config.toml
n_head = 2
vocab_size = 512
init_std_qkv = 0.0358
init_std_up = 0.0358
beta1 = 0.93
lr_head = 0.0181
batch_tokens = [65536, 131072, 262144]
doc_mask = false
dataset = "wikipedia_en"
MLP neurons of a small language model. Each row is named by its layer, matrix (gate and up: input weights) and neuron, and shows model dimensions 48-175. Each number is 128 + 32 x the weight over its row's rms, rounded and kept within 0 to 255. Numbers have three digits each. A neuron's up and down rows have the sign that makes its largest values positive.
After each neuron's rows, "fires on" lists the tokens most often at its 100 highest values on Wikipedia text that the model never trained on.

L2.gate265:118107180087113158096072094163164097132114117093207126113118151150071098199107133130098124121172133113131124107114125129141056096094091084120090085133167124106148171087094152126109149100078084108096133138138085086119046093132165170086123137131141129124107067100138140084153157137089100103150144100167158107157094052048168124136121148160114127170106133179130105098175115113154064143110
L2.up265:135127103112087136129138140071143127134132226131132085144136147122110138094083078119116073146103071118173128103197209151107146184148145109108125099146100092117117071160155114106152141148132121090092102113117142113142142118157170079165073076138089095153157152152132081154178177121085112102118131118085083061133111167120140128082150143112086186179121121118121156171116153088101119168131
fires on: "i"

L6.gate13:192093135108064138128050159164148060128133088123068122114120147134152125133104158172178136117126158083108223107152137146109127147113098141116183123140113142113149172154156176116155123138085148100107161153110111084078116209115129168140046127100179119156106145118064101080152141143141146095131084098144126140139133156121107139182173107211153121099086116208079152119122134136137122107133
L6.up13:120168105138129115171149158149093124130192127122087111154166103139088148113121146145150159126066149144087103154147141076150085141149135056116068179071107108118151143085118139138107165131109137153127148119096101147111151126116134102162173126081164159217065132130139179173099142153158126174135114149134120108097134090049079132084096119175158200119120204175106112118131112120133123123172
fires on: "if", "et", "re", "el", "ab"

L4.gate165:112151143140117061041117136082121071154137126148153127117077137104076089184068084156110155148108111128133166131138053103164053154144097150210084150078090099159169111121189166123107122078154111138060079161155178127105176105118114087133160065080110123038150162159146137128115117120170102091164146126157138181091081145093095095119112168072075108167073137124163140135125100082141130116152
L4.up165:124128082154169097128155132176115123173127107151148099122113117159158076173062127032129104104107118155105128085159151146127068142095127088186184108136083166178086123173167092103099103169142131100128073095127093134177115140142089121085136216144114137109164142087123128168123130122136118115110123177157144116103127142059148127128092124138163166178153126118150109091057139174155219122215
fires on: "1", "–", "k"

L6.gate47:161153186126130099092115155076073167098120153168126174117146111084091135132156098117118143107091120149174097083142075170201085062049084106135132145133192111143178102121138123101176099075108102085118113127114075076087184159088195160082126132145160166085127114121101099095125141176146171145114096181115105141070126128147138163095107052121139126139131133237101124108180150125115102064108
L6.up47:129148123104177071161116125166149091131120117206178164121113073145195097219157121160131046122109127131115106147109126181155177129213099090155143157149107146135112130160101144092124166159088152118087156092056084120145064085158084144093168139172182125109141103136114107105199139099101168111151137157201133107122084163143140149117145128117073070104169138137112105146069192149114113159105
fires on: "ter", "et", " is", "os", "ac", "es"

L3.gate111:137150180158142058128148138086122097086116092148139110136077064118128118102143129156137095164159167093179117175114117134129103161118145126147138168135107197064118106100138140148171122120126081112138126129148140094119097138104107203150139099130102126053086156134151218085144144095109071185102128155149119158144120058145126140095128111172201110218129119080142105108149171170074084105145
L3.up111:160121134111167108154078127157156120165128126125171142078103170184133145130073152090156112071100156200090116168148078149104148121097118111117093089118154141095146189113195182070106160158125132102122093122172110171143144175092093136167085133157108090085146094077097151125141205171142127081176107110078111074169126141183106092087142170130131112111083128137119099207155050147105138147083
fires on: "ia", "and", "N", "P", "e"

L9.gate289:161138186198095100127108133129149103130087112098134140138130112107129113112093025131049099090111127112156141159098068120113122125085114095157086144129119135104131131133115170138171151124097086113106117137186101123130163065115126137132138149107082136114172116114116129115124159145143143140137062098142124135145022102104146125130152132217146107199093127132050144113117168217099162128128
L9.up289:149112165099091085161124135126139106101097161126160153095145128135146052144110105169160150122165085111082148092107115165126094145144149144132110156115145102142127124156114072110158121124136109115128138117098164105041090121121165085136070140107142088109172125111139177096155137118026089097121092146100131097076100101089090113134081177113127125120146135142153161121132140181159097163127
fires on: "un", "r", "i", "a", "ar", "\n"

L6.gate124:071116124099063102125124125096116150079106135098083139093131146139152157149109105149169171154102175136128100120079157134119138075074085101188148205108146183071109111153127116123155144102146171170062109122046147134109112108152107117123144133184142151137158111137138146171186108152065103112154110101152163151152135093091151125106142112112166120106181135065121120162146206091127150131072
L6.up124:144148176084112051115114127123163115138123186143146114088109137160112148113120125125089087154081087119177133165059111109122114112087142146140148178149043091101165174145136129160146108148099085091177076126133150178086089116121115157174173129096140092117137197099132134110210114119129114155135129075111092100101141068104069122084115135107143123154137171111123084100145175107142087167117
fires on: "a", "it", "al", "f", " f"

L2.gate144:093077164108149086085142158126174098118089103120177087198143138190122134129089144117049108200135094122093192147136134117154128080134042117164137100160144123117147176162120211171072135121160127098103144134139137130117130136082105120122108086122130081135157101124179144054130122193125131125175170123159109113106150114169155140121096098112129154197139172088121166189108098146147203130187
L2.up144:081099153100136078101126108103197106121116091126167103128156161195137131069100115150054099107144077114144114155154072094135100106138099172158172127211222156086114087140119163135097116107116140125157118089145138140138121084169123094052157109075138091109110152171158193167129171137119112119161123090094055186160080160132146099132118158054083152141147160100158149183120142160141133126153
fires on: " P", " p", "P"

L6.gate71:089084105154104138168165176149121143074117141096053136104137127049175149166138085136156064090170108091119115126136094127146152091106119143099137200087158117159196118094110140113106132173116146115097110088194126144162150172216115089192112076166150134133154139162105149148151131061124133151029117125164129138145132117133134187161164161110143127129149104096139084163089154104121146149120
L6.up71:131127152102122162108130164083148178128106084130110109104173125078067047112129172099103153131131147165131123138172146155145157124150054080135109123136157148119145135161074080120162125159124141161094162075079113127089086132137115101105162145110107137074060087201106144178110196108063149017102111125176159138120106097156115124106141130086125199128109140118127131177137098165128114143150
fires on: "ec", "c"

L6.gate322:094153151160144093145102154157136130108135087116151135095228159103109123127108128161104132160187169198188158081113104100128111123158102105126195108126104125091134113120130165110212052156133168108100150135121140116169139151097192144149049117155141111093161138169185143128101095157108071142115161114172171106074055168148121169092154144097120120127127162164154132110124111122139093135147
L6.up322:109064116160148121127053149182146115108084097129077110150177126092067116153106122144118126094160126145163103112103126131103203169151078163101136135104100121135108089088102135099124066090156118162136182147145128106124135100133126157139139154148172139110154055167126166090163073155176132105156155071060177119096111140136077137123088139211149156080136100110120084111084126116120131122097
fires on: "I", " E", "E", "U"

L6.gate301:104142098121229113159135126107162139130156055120115096116114143158118109122151166118085136142146096059112137093117095135112165147131211126123141200190123126162092143100188148109205163157137141177149131069087121116169159115051108125187097131124096124165174127128102185112166082189104111160144121168125095114127069108115084159126150082123120128183101071072079090126097184154128161082154
L6.up301:100133153141218172125135146056136067159100118088120088098111153167123155063120177078115092106117120103091158171090107132148161158154158126250150094144134117114136156167119104109109132116132127157166124150065117083169152109142138120145058090147098131107091132129118104067141085161123059132129166138114152084154086120141112114104098062126150179216139122087107068081139149119122216110147
fires on: "an", "ian", "ish", "ia", "and", "ch"

L9.gate226:075132151149122106111117148092121170104106134107113185135175041147125086151119158181176200161106165082142134121117083133137134121133170105116131118158096123165191154081110192143072084252141065100146192126174130133121115182042121141123187146107101108146127111149165099099115101115127132164100175124174137132123105141093169117114138133127134206126131113120126103105162165126119134099169
L9.up226:124139101155191083105084092093188094163109145139105122171059053086101090159162075102156120096172086128161088097167137087135167203156169086121146088094133133079137097173197194156119094161184130137148143153096132110113124131057116146082147098139089138094138168126103110151160153140119149094110159145100095113135105148041101058130125134136166086146095161201155132120145146162152126134182
fires on: " M", ":", "–", " A", " D"

L2.gate429:137096104114107103151153045175131148126132178167134172132129106134115104152114108114081131115149188153077152155153103116067119084122117134137105154123177091147106153115065113159121154207166165143093126085186107153114091113126131132195124198171116133065139093197202141100107142144083151162096138216152125152159176097145126108148106074144058138117156058149148085107147080092151099193165
L2.up429:118142069114162132108100165170084087127136131188133131142159175167113100107118099131100134109142171135109179123141163143130160175189143108111004196109092111147087115086136139139104116145159160089119111090150146210109125101138101089116150105117191119113193138090186108141194131078118107157112147179144159173140086130179132170108152132125110081157123145110161094106128085113161162164103
fires on: "l", "ame", "c", "ber", "ar"

L4.gate314:153083177152098066119119103131129130148128158115139089061190082150115149096106167120160068122136085105135095114104211097144090089066153136101145076150164172093088158102100084079161204160070188129051152150154140096145174116110156151116129117123155143153129104133143056150135160149158133135161120170146051130132068179120126105124102107110109085169087128094092136103158077150141158172091
L4.up314:182031127111102121116125152153098096140124130110140184150161121096166111092186108177100145154144102150135105118109157073187103143129146148120132131175215105111175148150161116193107137074123164067043113118170180095117160190133143156180093154120152158083075130125086142125122110115057161097132143130109176143139100140117069128110135125148152126187156183082118158136079128135033142137106
fires on: " |", "\n", "re", "t", "r"

L2.gate549:115161150150124136131122125115080085086153176125152166101157145176110165133137104200137131138107118106187091137141108106110130167130168161154147112151108088100140117099099101146129130161083156147139133114121210166186112123110138099085119166097099127109089129098120110155073123170137196069125147113042081090085110107097063082131186165153107157061140085115134115103106121140122113077144
L2.up549:163119153118108093063116110149150171156143149144216149159183112099127168079176135108101136139101149185102119178117155140139135125130074141089084121109078113161176076130140134090126110220113159122089147173044124148101119133161142172132130137182162081138148151119125120131088130098137157120127061089148118085134182082111079139101145158116157105075126152143161142153155130087094114097100
fires on: "en", "n"

L9.gate439:152138125101066156157127073112137188139123170055107127143081061075151153061149152116116112167139189139181135153144167102083132126119152125097131136107119076209146161154118144098089132137123094113135139090097100148143092203144200137147118115129091187129109121124142140129169106089069115183062168199160094159124133141123152153089127129164138167147088141133161124116090150082125096082140
L9.up439:131144128145140184169157103120159152079124167091109159067148112107117177107146096152140129156121123129118055114141158113080113112148075137133130121119140101118111175171104105124118168132142169149069090154087113157193123088121106127169111148128220112136086134182086197136117124147089160139106111068127112145071138129090124173130134112140101144131121162158183087145155188158117068126130
fires on: "c", "w", "uc", " |", "ec", "ow"

L2.gate542:168106165065150141094178105099098115155104175117113144093054139150126135123156128150137078194082093105078175103110175129109114099158102088086117150141144139093130110124152136139124192166065139157059129141138081148185060231198146120128097100147076070156121185150125082138102119079155126091117141114066116109069109166158174132139134085091135118233078165132144092123109095155116147108097
L2.up542:184118168082127121109095173144151103126143154111115139127098102166172129048160143210116018128154112133127097074081102108142084151098122163127154170116169084163138188133133133051094160163109091151089110118141180152144158113145159081187133129175137100107116146118155158110148209141123072139112163107081126159097063131078125139126123069154083136135099123148161094089071097103133122093123
fires on: "ic", "b", "t", "re", "r"

L2.gate221:177063084130133163083165132119153122126073073096172137179098133137080083092104079077147168112153142158129143178150105125160171121149156149154123178166162090127199101148090140096100146145173135174081126169126087085132143141158108147172213135136134151114097089101145143131113112122107135137146155147059145191126093106173073081167124088135157129129143130111108106122140149156095107074163
L2.up221:136178141139095158071119082134106117172107151209095121109129120158185138107167124110182122117083121133131144115103102120106147170070088123178123097176185146149096153118109187159152107162114181107147095103132136117115092202137162122108118115127137133116115164126150199171104137144155114124152142029145175130120150136144153115186077120074128103061154142098123091108112184141096159156146
fires on: "2", "1", "5", "9", "4", "3"

L5.gate142:171112103141123170118067119115104123154127127105139091151119139123114151094088154112089135141143193108098112097161111113118153137123125120108139129131097117111142183135070084164107148145115141109102098157126180046129074182071197146111127203115122096115059129131131188121162123115118169168093144158098159159128123114190169123100105116169167111111076090099126095085097126102133148128108
L5.up142:178121143176081135131142154156105098214141038138090141119146150171093141218089162123127100094110103125078147132144170111098129105115176121089099127151162158172108131161134139136111109172143080095104125143131133150136140146076157114096166159117097075129178179142174157090181145153165109141169105098105121167115087158139116140199098121146154224182110078158123124149124114105048175144180
fires on: "2", "8", "1", "4", "ort"

L4.gate377:136161138067138051119158148140140117059155085158106125156115121149175123163176138118156148097060113120159135048120144137127203128146064121115139132092156145165124125096158132140138111086111181118105097039097147149105098150152164128164177196135118076093070142169087153155133186181120156092154068100121117162105136138168092131074172144113214163137172165162158141084126157143147098133151
L4.up377:114123170114126073115157151127095108139129127083155135096143097111115080077174166152181099097126176084172067101132099104114164170112081104157123142118161146106131093095155137123174093134178167091147194120120112167130163169113112159176090154137135149123158082116072123059124042134116050188150211114152078181094137111124127106135138077111137145116172131102114129063149114119104171118207
fires on: "4", "6", "0", "3", "00", "9"

L5.gate42:100164085104120144134133138171117089118130188070109109137123165121161087189128140144086138224182084126059160106057129111136115120129130078139119152086137107182116133097124137110159134112097133162117169108164087088128116136164159099132119145166152055162147189120065107130091178116108099135177121131079070109077161151141144141175120118134104111109095062141165119113152080105147098140193
L5.up42:160176119124169124072166123167113160164138153087151091133140099120121167105127140133110084175074060085088110159110066094161154137105153158117120147124092112187093047138110148093122139150181110158108097094122098161120172150055062138090143134178120047099143072107106126122143132169123090142110124142116196098067089125128095127128107143125149156096136169089129133169131119116105062119099
fires on: "ur", "b", "r", " the", "ort", " 19"

L9.gate517:169138162077162133160128080129096144135139100087174121128144119095061134123091123102120125128143143074146087174181137221072118119110157108126126093160124090144146081125142130122093153128137127133105145112152162130107134173127137063100096152136176098113163123115177103113198125160135050136137089155115089175119144174146084123064169097108082137129162133142142133107081109117101145138092
L9.up517:100175086144170123101055139120166101138145164155150122130090082123141096125166136123129118122161136200109084127152107097084140166166184164117098104114100117105112121146170135119105141143131101102141162127123107103136139128010194092128109133153043156069154177085101122055152127129063108165088176114144157135187149097204113051136091116142129114150085147102122170072157104100086113165148
fires on: " D", ";", " and", " I", "u", " A"

L9.gate424:133097084172070127128102120086146152161147155169114144162114123133122120142091124130104149133029098114147081200171145080136143227162120153154165124125084092136115133177143142150126154137111129107170090095111154109098146137119133088128085134124122099056068089186115108150116126157147138164153124050100110087096162166075165144154192140111105143035105085113159133155123127111170123128122
L9.up424:114160142078109107116173122144106146166097098100106093132094109205124131174117177089141171148046109116137136135121130075103122170159104158148127063191066124126128126143146106152119061114086118170194157111093071146153109160139130137094147178153083136072113185092158064159138123115142135110120090144142110124099145106082103116111141140123164122108142112127146183140183117116104118148136
fires on: "ew", "k", " K", " ", "ow"

L9.gate75:199136135125123125157199054170138117114148112119180171146100147076053113151129193150115183068178161110073136116147127172151113160141084169168179124097151151085130156093128145086091094156095117117124156098124152150125093223178154085118145146129062116104120133152110143128103135194104176132150083117099125166167112131150050086097104139164158133135127070146154104081137142130083153218095
L9.up75:139126115165119124137104159133072096170094127114128132122131119144201152179093126091163099128097164145128121132188149142089111101080105110132120099139134209110151150133238174145085082102133131181117137134114085104169120160141117157082129145194117153088113133206083208104116089091212107159112162128157109161128093145178115110153080159117094161036082125088161147094160147083092100155119
fires on: "3", "6", "4", "5", "7", "1"

L5.gate381:081147116187129120147107116066073123079126155083066098135167157165114142138100117167132069137109192146153105146089079123109084097185113158154088116145087151116159138166067115200136163244148164137148161174152141111191116147131106113088137134095120133096030131119146154094100114177100133096095132103125145110133106127134120132147088116142155149129123106100148065085116065157127115098139
L5.up381:175080186146150083095114215140104156090115120128127102140177062221054117117109114160144135113122106121088134116140158151099023121124085209107074099161132129114099056092152137110090124148144092114083138126134118166133112123137153102147112205112129098133122112099052143131116101125093141123117141127123143098099122119155111178151148125132149127115157090092151170090080084151172156150115
fires on: "t", "at", "s", "en", "art"

L2.gate16:156078107181141132085094109150110150126145105155120135115152116143119105078168127107153135118164113099170106088161101127136093105149123151080095134132126120121167116108143195130158110093141139141070136097136095161152138116197095101009139147123082129117126118126181149156083130117126123120112132113125124076101138163152153144155140145169112165076117145156093145112162145165139170062090
L2.up16:070133131146098107081128140084109142172160076164144119150169145161162174074128115122106135163152137138151125119130164109183153138147127134127086108160155103167113115151152149166113080154117145179146108053142124092124107132179132118024164066152160083091142094072115203111155132074166169153107108068179151117166144114102163088125122122110131147111107183119159140144157159151128136085163
fires on: "5", "1", "7", "8", "4"

L3.gate570:092123154088089219099127150134139181136113112155143082132122158128154113105110102075138102127132175155136105079119107086125166155138126101145131075135158128126119121074118150119144113110117102133149108108128090159139160072147160217103166124163192048025056114094132141112106181103168060150170168103131137140145113117160124095137092101093148099131136127137126117115154133109125106156080
L3.up570:170183130158110184133113139143182126072093162114158170085155101230172128109163127068073102103113124119087082095111160119168132145146105131127071140210170122069117116196143084189098108196106132131115112119129070110151081140095162066116125093099149108106150157118131168112152153036144120134158118136098159113144136124183129100135127145152090135088152125149121011126183181138127131160148
fires on: "F", "G", "z", "is", "K", "Z"

L5.gate603:116089100117120129123152189185103085165134129072108118148123177100155144206120132096110135110111133155161105101111106101166058107183103097082144111111082131169103112128185116091149106234175110119080106155128155133126056124177110162080131179080134150155162152128099146126069138142066116107110104108104168100093154109114128121135127131105121121099131113099138119151135165154121145166118
L5.up603:083074080103147167107150108088114124146119099165086116134119128087104174116056188145126134155110094114212119156165105184151145084122147071140125071132138157088121140097172090089059168115128136184130069133144105112148106134123110159142104179123162179152112165140122202101105061172107086084144127104102110095117116127071101166192141119131101142133094070100175090163096137126101114161182
fires on: ",", "s", "s,", "d"

L9.gate370:089087110114148132077145174110135120048128152151162140094053097169203129142098064110136115095148190235127134118055121140139148156098098121136121108139151124115107111156151114135110118100126100134134127103126072191115049133104134167175112123129140068144147104121146124128129084127117171111143188123161138177087171217107115120105139061137144162103150154176069123085112096098159108120144
L9.up370:121140130120134138093097107150031131166140060119105126090157126103147143069084145117099089133149127128163187102169112131120123165104136095132133143164121081122038157117158160136146105107148175108069078147161151160174094082161070144151092166131147167149117037093192111136184131115128125131075113169150150154078139087126129129131106100140122102128107086144165100129195142119174074110134
fires on: "u", "c", "us", "ur", "l", "s"

L9.gate41:161172122130100115158175082120141186140124110112116144170158130091128113073108163114193176157154176127121186146134160138177062102198114173031146120096130088137111165128158118117079065095081115112080128138160128108100149169101045134166143131108096153150119175161115098119159180113161192121129109115137199208079158122081115166116122098117062118137117156126137135064125155105151175116186
L9.up41:105113086067107072207103123111122154118159123120117121108137179131148160101147125195145151177083093103142143140147119137138097134088119078097164104145170134060072192122108179139167171121189129098199152120155151131072149115135120130129135134157172112113051110106136168134133157099115109074119160160104124111144067099121102130115195135152075111141173170152085109085152118190159099120102
fires on: "le", " con", " w", "ing", "al", "c"

L6.gate153:111133104169176188128122168138198084092104123190137117115092126145131118093146111107123204139110150137119167095166165129127180179109142175088128174153173145161143117096111131064106138143121111111127146095113098142138086098101139098090182091192151083166106051120069162121106140137151119127136157169085113132136111122210147121110143064123096171169127111127167130087098163142114097138113
L6.up153:124135107088085060151192115117116153160213150063135107111107157125089140101080173121160067120121126125140176121150167155158150140179095127138110178133114129115128182099189134112159089186164156130142100103020121167159097073154165156125120165177112097169095151126080079140154087151150166104139112105125070076168122180164129053091093118161164122144153149098167101108126106107105125195120
fires on: "at", " St", "l", "K", "us"

L6.gate294:114130077193153128122061138160158174086113129157167173154074132158098095145074139151110144110080146131045097144115122157105127101149141171139123131175151161128106100088148161164132151141136123138125089132154118143116119114097164097149147107171066094132104130127169171110098056174098098094190108117112128117156118170101146048057102112079099082161105132097098154106085099149150135125107
L6.up294:134101138159100048126154128101160184086153072176149167112089130041115100171042132125160138165142167145125117184139092166131107134091148102135114136109084138119132118134093150149121157179141154106124130117176097202148070168134106123180100101132117116134111152101131169201184120071106091082176158094137080109145076155113184125118125110166108135120159131105126123032135093133127165170110
fires on: "2", " 3", "3", " 2"

L2.gate536:122086097121098127107183116112206189151119109083158115129152124118113154062128092180093177140144122088143143076132156102152091110109112141127145109051128150126180150109171076184115144107132107160121104130143147110164133156182111179110102114127127137102063115103105159156120148112084145083144147106146100109131127149125107120098062135081132116155185186091121132045143105093141133103120
L2.up536:098158133140130136125185170179146133117124121137171151086117100146147155094165142175110111143136152097140161165099094127059127111100137125177118128117033122159123093126132105108145154080128059155179110124138160054124173148086104119085126141130104190188187108100103126113087102074142178094173109129114081093092091135148101151113139136110107054143130130106090128096165027108120132117144
fires on: " T"

L3.gate24:104090108085067134134108127072087149131195154152141108120183115089085150142164101131140114188099121160112087093163087137128162147088084154140122103160127144123154161115169115096171077189116106128095151137119150140181151043094118107082098110144122118116157208154156153136157148153134094084115105163106096137084157122121105144189090178145174049147124160099125095158163135099161100119135
L3.up24:108093162133125091057107154172148120094134137144124180116095117065106108087157061130090095177173106111079154132114143113100135134166124116116124100142124074154094105135122117079119123061169097187168096162134150181095139126109138082112078171158177163097161114179115144093127156161107130130100235135166151117087154129108160138127082100177117174063075198087136123159079127147163119140112
fires on: " U", "U"

L3.gate615:116132123122145091123141116099127170173135117106086145084139122153083078105089185089092131128154132156120184168067079117142121171093070107114124136094083109106054151089177224082139092113158108184118111155130153125141120143068118169093094103152108146092111124162164167043124085112122127154084118134106080126179104133132114123200152112200104147175078162075146073116155139091181193130099
L3.up615:135148160118135141141096129035162133148123115101155124162106160154062097126125239108070167111139124119121114170122113165153091115137154152157126069105094087096079138090190148114149141117126143128104095124148176110179139118157112132139091132146107123073169161122134135160108109164119134063108101126097153175149155133194112080133160073159117150193138132181164145084119106068089139160076
fires on: "es", "and", "a", "ia", "ong"

L6.gate332:119125091109081118132120104071174132172135218132106153162056167153105171121139111116195143198101202154097095116134158140130107162101104167145123090135120142119113112102131132127125102116154169166132108182129172141109131124112145191119114139091136139107109166129081138210186105107115175111103127057143083153130115123117100112146106075123101180124119080127133113130147100169116087111151
L6.up332:140155141159153094110148117134110116171152123142097152065127095145115100110094163139158171107052121104157097143176155217075126126102149138156078151134088114108128221088065107154134106174114104139127098090065148147085115166103148151091085087151142069129103106121086138098158124101129177112171073103134160135085157028154101093124158158181151128082078126111146097146098106140148080198135
fires on: "le", "at", "in", "it", "al", "ing"

L3.gate498:139133163086155185107196087092090108077152043136144188156070152139099123100127120164106142214133115114160115125145102133120160133135102085042137127163175106187147171087140085150107152137099119110117142086141109131097067134115205152060112163143151161184101143178107144165135091153142089157100131066172139139131102085120138092154151031096121049116099070131144075122148136143153148139137
L3.up498:091100122166183157152129122159069125177093116145142147093094134141045110157136084181093183179117136118146099138165148152153182153156136100096063096102130124152133064115187155104103151076147107136154171131088128100109136156138157130091130153100180135130152131119089131168101159117139206135126157085073138113124163057115129111108159114157097210070050160111134117159152158071164094163121
fires on: "t", "l", "al", "v", "es", "p"

L2.gate454:137125142082158158187148055137151121149182157094162136134121096123133114142080181171100162141132182118129140099103136136141157131137064142147098105143141083182129159102157089116093107132104130134144120131116119142175131098152079151172110055138047106122148075094139130118155124146131132072179209055139123147068112128191132117172092109179159100131142092180076151092113153069108124169105
L2.up454:165076109169107103143130111139108137108135167140124164122112146112138185133128120090129093169157146121133097106126165138131088118144112091142132098132192158134134186100103108217116106170126107144155141068158095156141078147135144149086098160124104127160094149169139128111125133055168095149165139131119222145204127143135123107164095129085044163140107128130144153158173194139102155153084
fires on: "F", "N", "E", "P", "K", "C"

L2.gate232:125155141127071068127172125101137102117153163148136087133084169124190176083159100142114105159133149099192070113126080137102147131148142145129123127087097105186119148109138143116110126154118125085112126069143095127193137144177127141157104085172102091059061102152171176166140190118104132153079138105201170128159103170109129147127153117143111156140114193079089116112120122129110154088103
L2.up232:131097182131075067075180094139098133118109072124102073137101174169127163114114072156150167106112106157130112096120157149166165122088119108123105120127144115166143127094100153086135126132150175147152147138088056145120157147093100137087134150150146170121088116137089194136139155147119148119063179146104142162111108180156158113041130117098137146072060180105129158112102163158112097068130
fires on: "c", "1"

L2.gate119:167184096112158144124112154108145108103144134113118156121086137099110066128171152080095145134140108142104082215111116092114111181091156121068163115133189145127075177092120161136127177121196135153156147130090161176128107159111174128072147108136182083124150163163119146215087141085132103124131116136093149115111102114206138164129085091121170189119072086122143192103092152151195093118057
L2.up119:143148123117150184127139115151109129108142087060130171145118124087137111133105082137104115166113142124122149099139104159135144152141141137148181159143159131105111102133156126154051117112186181141136169120071118115154146198099125138047117112098141103080137040142108120175116169105128119108138155139143109197119133068120123089101160062147096109118140141150140150134172097133125122126077
fires on: "m", "is", "l", "v", "s", "um"

L5.gate531:103071116136157125167141162139176099045112146165128078172165119151141120104105134120133192145088148186118122119192202070111170152134146165134108105169114101133153106152090090177171106160120149121098099097149030159154087127112111147104139074178149150172101045129141116140097130134140119136136081157094136121127154061146165103165108084126120077155123073163156141142131137087143135130168
L5.up531:068118142134127148194211114112152116096094119117078130121139142171121112211086125155152115201128165171106149109185137126200125108165171108110184140112086086091113170072150105060115136117141082169145139052102105182115208123130160110109113097118143158107122126141098142211150127130107113119084123133149100135107147074083161127119150101116145104111135138163137136119148150177145134133152
fires on: "l", "ar"

L5.gate90:135076087127136118140099161108148122118104077138190060189128134151168110107177098070145123141132088141123164106120186122180151144125070115127089155191105109177072131112135141064146113125190160126042171192179168121144104159103151123142148118097106120115128130105142128117171125106053120155144126185201089142134160146091158091098129156123116126112131107129103128153108155102140094119117
L5.up90:173084137213097102106116086068187171133186108142135081098094152115150135217104140120190144182104128133121118141148092140104152094161077103141126128112120136091122136152138114057077135155130075138026076121148157164159135070156075146121118140114147109161154141155097160091085112176132120129146171171095130132109130106147142109114141180135177110110109139097155078136154162083130156139155
fires on: "s", "an", "–", "ch", "ell", "d"

L4.gate292:158149091168134083131183143148117075147103175153162109116155129161178160131142097160076134133166091099188112130152154136143095098111124153144073103104131069170068164125122175116083150134114138136134091124121192136116128066170086154109103126105119106049101103098113129143107138125168174131133101114072057086140185075153099124151132152133067077115117156145100116161111131092114125128096
L4.up292:164119126106113108045112118136162131115148148151129096136105156113155213129148146146187185122129098119182150130150141124145131248089157120129130199107139119093159143140109158122111127047114172170141119097104159136133133072121095085106080115056077110141132143171105155096119084153087154145169093148098146131097157151125135138080147165114091163089122148108084124105099205118041124127135
fires on: "ol", "1", "2", "\n", "0", " 19"

L2.gate365:096098124136136165073159076168196153126103148143112124104104148133156131141120173133117124082100081153119092178104134100113114094152093127149132168140108065167129155151119137173160122127156133153103136120137135113096101152171111111085149102120175126150152065211148211125119162096141129103212145114139140169139081143111121065133184131082179113119148123129125122075115066119071149119081
L2.up365:190161119149118117099112138155166128158087093151152132086146100135101093164067136123113181118117075150138116143076100153098128087087085147122140160091157141127063144113147173127095145170164117066192085025163083124120087181119141135119136100103165111123103169139135157184140103145156061134118165116075200140152064128131095123129106107186091097124199160123095108086116120145112161103128
fires on: "|---|---", "2", "==="

L4.gate480:084153174110138129171126128092049189189146158102102106154142119091125185181091133149161163166130136120125122134112111136130129223116072166110146073122123118181153079077182156127146091125136156133119139145127150179088139128136094089159143168155144125153085105055094125143112126161117175138160130083079146123086178111091111121109122100166119071151147103127154099095135099153093110103221
L4.up480:137103144073133152143077119083132110108197115117132130137124091114161128126089131125158125121070071138077133153145131080187156121111164176136143108125140162088128126144213124122154137202123091055159168132104169168032185134094085143158144113129228081067145107107136107109124098184118131152070153159102093129083122107176099094160138106151067173165184124117171153120158123154100168112141
fires on: "it", "al", "le", "ct", "on"